config.yaml
head_dim: 32
qk_norm: false
init_std_o: 0.00318
learning_rate: 0.00617
lr_mult_qkv: 0.4
final_lr_fraction: 0.0
doc_mask: true
MLP neurons of a small language model. Each row is named by its layer, matrix (gate and up: input weights) and neuron, and shows model dimensions 32-223. Each number is 500 + 25 x the weight over its row's rms, rounded and kept within 0 to 999. Numbers have three digits each. A neuron's up and down rows have the sign that makes its largest values positive.
After each neuron's rows, "fires on" lists the tokens most often at its 100 highest values on Wikipedia text that the model never trained on; "fires in" lists the words (lower case) most often at its 100 highest values on Wikipedia text that the model never trained on.

L2.gate447:475515508482525508469493482501523448445466511517508488521511479489480495492457511543475495528505548473493492494505528541495512463513511484436535483524485522559499422494541455517498501474522482458500529476541511475453500517475501516520488564471484483505449496515496521522482526461452495518521507493489531502497493503464544519491474510548505528547489526506476512506520518473448417508498523494467507492519515480511506563536489528470524497463488533505509481479506488466528496535481521494499523505512488509496467490505502480491530542492521488514508489463511506521529486500537506488
L2.up447:461513528470508524470498456476516450481460477500500503558521490472464503502453494544501483519502527471485499489516529538480505477525552481436535477503473506505494463493549468503519497464527487480486527479539497465467528522474499529522494546501478471508462507489493510501484512450494502522523495490503510490496488490470568499516483507532505532551489505501474488502519485446471430507502508493456498518513498479530496542542471543489516511478473539527524510493514478465534532506483524489493531503523480522486492516492498491484538544480501497482504524435509513505525535505518538488
fires on: " group", " company", " band", " team", " party", " groups"
fires in: "group", "company", "team", "band", "party", "groups"

L15.gate545:542516468491486523501509506475494459511495515481464506517504497492495513502498496520494516420496501481539476477536503507485503453526530485531485524511521497456500528492512498473503564548539491477502525512453463536504499490532495478512527488528476506515494512512518568453532469508469516531483516537513490515495472553487512509531505493543479527489545475463514510482493491463506489495469485487482492505463508511513542485538517477469523551499536528481509481526433489477507484498514481524506530491474474516514505466522514484505515503474508450566472475535509524481502542526479474508
L15.up545:524465483529521563514477494459519524494468539493484536434528482521525519516507505504528469534439484493500494496521478471492521487491502506530490530490476501510482535471542507452512506507522440492494483495457483512474491546529544500520518521463488495536463480493483515486524497463489461486450451480466449511525503535504521542506471533471482507481506489489500498491525505516474496496529493514522533506463487495538509545447488524475478519468500546485488520514489474520498481489547490465511498492483518485522509502507505486516490507430539486503501485514495503502523469540465494523
fires on: " an", " An"
fires in: "an"

L13.gate194:529479515472527443545515477472549495524495516511492485522509480502503529476468522505475470511507452507513508514493525431512521461513487472494487529512492465493469525487497494520464468504526511494522517510551478488500503480530474568504477501497492515470548502460480496483466512494494446522516497514513509530464548488525451489500449502485484469495505520451517480489514473479481459496483479506483478501507536467523493498531470547491531527492515502506530488474515518490471607553522451494486463525523506507526481504505533481505524473497478485475477540512475481490468452503499516476
L13.up194:526512477461542479492479468468479523515479533515542530477463513456487548497503511514484550492521491494490497541571507460491466496487495473523491514468530514495519501523546440531486488494503544558545499526505482457507499488510470521487469531487506511513487541508519461514508491537503516541496525497544477530488494486480494487476476508498502544529486473493513484488480568465486521539488471520538535482466485495527509523523475510498484502505501512543506513492504501510520471501472472517516514516501487555532522518543495477507493515467487459488513507459496468511531439464466524457
fires on: " which", " who", "om"
fires in: "which", "who"

L16.gate504:490479489513457487524539468490507477523527519518510518504483517520550516471495509476499473552494475543533542486497477478516492483535498523502460540514527499479532420472508515506504483513533508476491477511500491509473530506516472514474512504526505511525498480508494504514448506481530507502487503518488518556548536505527524495480500550471487498505491530520496555464481548529463511515475528508540521447530519478500475486478514497500456452485492546462515469488498509502476491548492516481478528493489468521438506531505492536516495518485482523563533530477512505531519488494485493493
L16.up504:486473492495545490497535499481490530494532475516523510510520485454508508495491505471524513479519526477476454500461528512492501499510525538497498542534482519480496534525522485525492512504499510530532492461478473515520505494484518536466511517498538515502527519479505493447496482493476526508507510515542479499489474481550546495520455497527511530490523516543513507467494515447502454492511518470483443497567486520489528498557455499490522538510521460560521471580487453517456492498521546457492505497505506540503496481534520485464516478533483529460509510510444491482484529472505530504
fires on: " was", " became", " as", " on"
fires in: "was", "became", "as", "on"

L9.gate481:508482510543478517491499523487486478484513464528538484537500480497487505542497470533507481519492502528493546495541476484492474531472453493519511485502498491468532491431465492497503501503472508460502486461513481525488476482527526534507456503470504517496486492490501512470492545493527523502524488518519526482465514489503492455510520496468520526492479549504529513528466477512500467442494485475489473500508497517520453463471493550479511483501508497513482483510522516443480488519461514518491491483511509580448475475507521529499524509527497496528447522488520498497505496494506493566
L9.up481:497527473525507451523527500465492519471523500501475505530498510509489510509460514450474482474481495511476503462486496512504498509480506505519424450464483532489554516484446441517500479487515530468499468457500511497481525525519514519475519473461493513529481513507518496491485492503494490520539457465544502480468509480497490476544455499540469488504503481481502507526504508499529510418501482491521495483527513468505494498520492512492519513511503513504514498514506474456461506490514500470542474484482524503469417479491554503513543531506480500499495534497491448508495513494534505542
fires on: " on", " Best"
fires in: "on", "best"

L14.gate369:476467496474491527474489453517532522534493489500510515476517510513517501508497506471551485489490511536490471505487504545474502475511473505495470521518553534518472482439526545445490546489530486505515506517477485518483528521509544517522499547564447517476503480525535512452484510512463489515485482523507442485494529488514494525480490502496489506516467554484542473479522551494538455476457514518502540474463466514497556509470486472515518496461501531529495490525508480574514491509477504502482531503448528489473482532489484486498489550501506451506479504492508503525543502506542480518
L14.up369:485476510460517531479448531486501562502515504496470492501522493526501481517447524515522501460494498504487506448520511516517504484555508475494531515491505470526473500471506447470507504483494460504474498481514516503549464471531524522502502475531462549467477512504512496497472479488535528523513479489522513509538508559528498534507506489480537520439487483475500515521492503473483493506492496534520526503486520546499561526503470475536489468482489530507473469498536459501477462478502475507504528526476471490517511539509488480491450501448510480538537483533463485540539510524499516509
fires on: " an", " An"
fires in: "an"

L16.gate196:496492532503501486508543495476521519563495498528443450513478463489468493503517512510523442524511497499467487474511544440474487501525475446503493486459472488495491558544527503509495525510493472484535483545491480451488519456488489495498510522503471458477505488505477503538485492502516484457505531536505528496513480501501513471479501547587478471506470489520473536511516511487485474488524499456513514546480531501553496488470499516451498471494521512472497465493482502459491506470497500471513508500453532473454511515471527507480521539515472519477516512500458492475481477485497500529
L16.up196:519478512463504507481470467542526461514530493491501492483462530478509491492487518526556546503515500432454512459520514511492491529534470451479513469452504485494507563478488465482512486541482486485500482545495486513487476477494512499558480487482471461474479507499478519465507484520500512512472509519499473457483488511503476513484492535504522483511495533506508537500520493522481537522451497507481533487462553507508524494504500539443507491523518555484524475526487540491536473516481486529503492538497524491484487516534511485493522544495501492445517525522494535519462488516481540530
fires on: " can", " they", " They", " that", " which", " may"
fires in: "they", "can", "that", "which", "not", "may"

L3.gate44:540481483457555469482481485525527510516470524504518469537507502470524487509498524518514457520492485517505531515500473529477514494503517552499430499490483464493526472462507501501531530526481501524504508487501535492516550507500484445494459475485490503474509503485497482521508459547477510532539484517460516534462478531497461434571499529501486508502513536517536519517486522466483508481475487518497481501497477465533506428516499519517492480490529523495529480484533473458481468506505532497536491491502532519516530475492526527495450553503482502484496532509471477495520493527495514480
L3.up44:489488508497502468479507493512501459478472563512479447511462456458513517500528513528505453508538469493493509494552512510471519492519495537490489494502464506495515479507505498521515568488470498480531449451488542500495524478479514472493469478512481491478552482529533487507495504492502527511529480541497532512505435540477504495502542505508487493525485545522523554522475501452491507512504480498539507472497507523521505495521525505501524503449528503489545481481516491494471518487517493497504490486511526530523518493425531497516564499521461491554460528519498473534490494543503484523
fires on: " On", " on", "On", " And", " Batt"
fires in: "on", "not", "released"

L15.gate77:491471512514532466486499505474432475504470495486486492510465493484491514500541498506493550486500501514467466512477509485504505454520484503510516499493493535484498499514513454511486534526476539508528494531500514545495466453458470494538487512472481484512509501482477476556473499496452525522514469550545488533488485486571463442506499501497487529532476480514519501515520485500506531490490516481494463515521507497523467522503493487525491491454478508535531541475479550438510475511461476515502477513484493505478487515472505542504558547515513478520495463495516494465512526510497523545
L15.up77:458516526473520490510524514503463478473492482475523513513504483474480502511515460468498488485478524530495485487451509505502495513460492507503522543467494495468546489541496529573490515524484465513455464526478476513517555491499476481490526477510483571491472516506487536534482519511491523511507472563472474470491436504542518502464485505507486533500540464513520521498495498504532522452488478462484504526507526494484508485486476483542562492527482490483555538491486530517504485537491513499491481493542511496479486466490517478513505499497508532484531519529505513521484498527504465543
fires on: " on", " for", " On"
fires in: "on"

L14.gate394:445501483510490480487515492475467543466513574492502499555498471481489480492501525505488476517518507502480483514501515499465494497518516509535527539473527532446494522503548489510491526498498537538517503542507529528498552497515533518491479500517530510492526482497539570492487483457488498519503457514500541513527516533511498525506480533530469540484531561554499518544492504506480522485517505499507475480493517466558497550500531529465516476542518471507498502542483495491440516510505516517478444505511508496490474519494497503490491487519511551480503497492478479514467497472531476515
L14.up394:454480512478534496542491468516521498469492513517502468514503506486481520465519514544460544514517473466476550499490508512499458458564461516507498501508446543541564482481525481504514495451486498548513517505484494526504514469534538488476508557488517506462526474525532509474521485451491502505488476537533514557530499515520459485490508527518476547524474554503489543483554502515535491482481503501483498494484495523500473464492531513528464446518521487495493565502495496502488477506533539509492487527516505529483479508498482514484520472480455507511480496498484477543484498471525503480
fires on: " to", " began", " for", " and", " continued"
fires in: "to", "began", "for", "and", "continued"

L10.gate472:496452514517458526536482487483451501516532496525519495513493527489527488500486504527487529511463467482510508504510466496526455496499509488535519517514544526479473519505490505527501524494495517481456502473533492539487514536463482458547455476531517473486448455519464475491506497458486491504495512552488494500502516520525480512471504493479510486515501501513450487528468540452488483531522539517494476486500466526526494532498482450505530490482458510508526496488512524500487509524531486525453527483480523486514460498475482513466476474545454505532523477518509509519494478485465488537
L10.up472:493491459550512474533499519479466497514531442488478460534525500467510492515485543510503520520487486481522475491504514495529506505514461483470503503492471512478525507526532484470478477521469544470494456498539512535521503515510521516476505478482513501456471448554506497511516509532530491506488518554487466482520511468493485482537507469512507509511559500473453474548454498487533491504490512549480516542489440530445520475511542506507544501503519492495523499496466520478503525494508532526509525460537506499515488476527486516520506535497470456473522488515518502523494481512490524477
fires on: " of", " in", " over", " throughout", " by", " to"
fires in: "of", "in", "over", "throughout"

L13.gate464:520493545518554521449508497511455513487477513475488503530506480493527486485489491534542505523508487496494554498516490515549503523536499526459489510515493519519490484476475542491512498450484495542501447512526489501496518469519493475538464469530537517466491494493517470478495527483512470522489525517518503515489483475515498458532520521491509507490459479568487506509474499511500505475521483477523503531452481503508495531510494516523527501518504493479472497534496483492486509472490505502543521476510535532478486510521463469518544490505464488554527465487461523542456411511476444492
L13.up464:516533463519476505513497477455474477469510501532496491555512519490468534501483463462514465492470496516497480517507511466525507544471475497489499504442499501484517498491541493545504502466475496485518471523520508477528487508492513491504498496530523504461555498525512497488454457493476517496494492518534498530518551553526508495490492502508511502498482540526505508483474453485493499476494483453496485548511498514511481485515480511534541533503517497485473472487522486511461510479467535486489453464508542525490484464531541552503491485519522470465545545503449522540499492496520507527
fires on: " on", "yo", "ing", " London", "ed"
fires in: "on", "tokyo", "london", "going", "baltimore", "chicago"

L12.gate322:498479544517466518481490469485480472507473502529511486486473513534488521505529519482514512513465541485488519460487526473500502515498511463536493541521500468442541487526522457482542504500488535460488477517520488518497475474470495546504502543503529476491524507460452481485474464457503505496448511513493481536491545534501490535487543478495466499466492520541495446576472527457481547477533464550463479483493517509526512529477501501547488494476491497496515493483495507504509474478435457516460491480517515543521477489505517511500482493515498487494529494518472508508502501565505497509
L12.up322:453478546533502512504507549542478533504544468519533515551552505451451514481512485472481503535495473489500532510497530527564521468466514469522490461496467523499466519515468460494516471525481472507528509498514497488518515478544505481485490458476542513498520508461503525488523516518478498483484496499478496527508558483504492480463508533476535531465486499479461507511517537503487466537529553488479520533470495477456478515469471512516489482498470475475508529528502483485494487485487522517449478536469513510473509487483502509482501507482519485552488522499460492509493516506503531520
fires on: " to", " from", " of", " by", " for", " in"
fires in: "to", "from", "of", "by", "for", "in"

L16.gate111:512488519505478503515492530514512527494494506510484503469498520505529489523489445481510468451506439513472512479528524497537488470476488496515526470495516504440493515472520530457518514497509496491538545508448523477500474495501530539478574504507464494500511527513503493510524474501485527504527518509490476494484502526506453494496486516510511501448483542505559464474468469548475487491530501495489489488483509516514522527523513487455510510514500543511506509518512483508524513546507464527512471458467472524508557503495509490546515496435501483544476542463523501506485515505474446500
L16.up111:507510532498516535494456535502498503490486468456461539490494460495500465483491480494472502490497467483483475513514515459538514527527530447531495545513526503511473494487491461461473530538533482522463479499498481504548482478486511538513529557489521476507437476509519504530552492481526525555506522499520464495498493500487517473497498494438556502486474472505474519515505489462512498488503463530527522475517498502476478529457450482507497463510475523480528560458481490494500486499538490514504477492503489538517504520562472484500472519488505479535510483526520526542526491550509470500
fires on: " an", " An", "oun"
fires in: "an", "animation"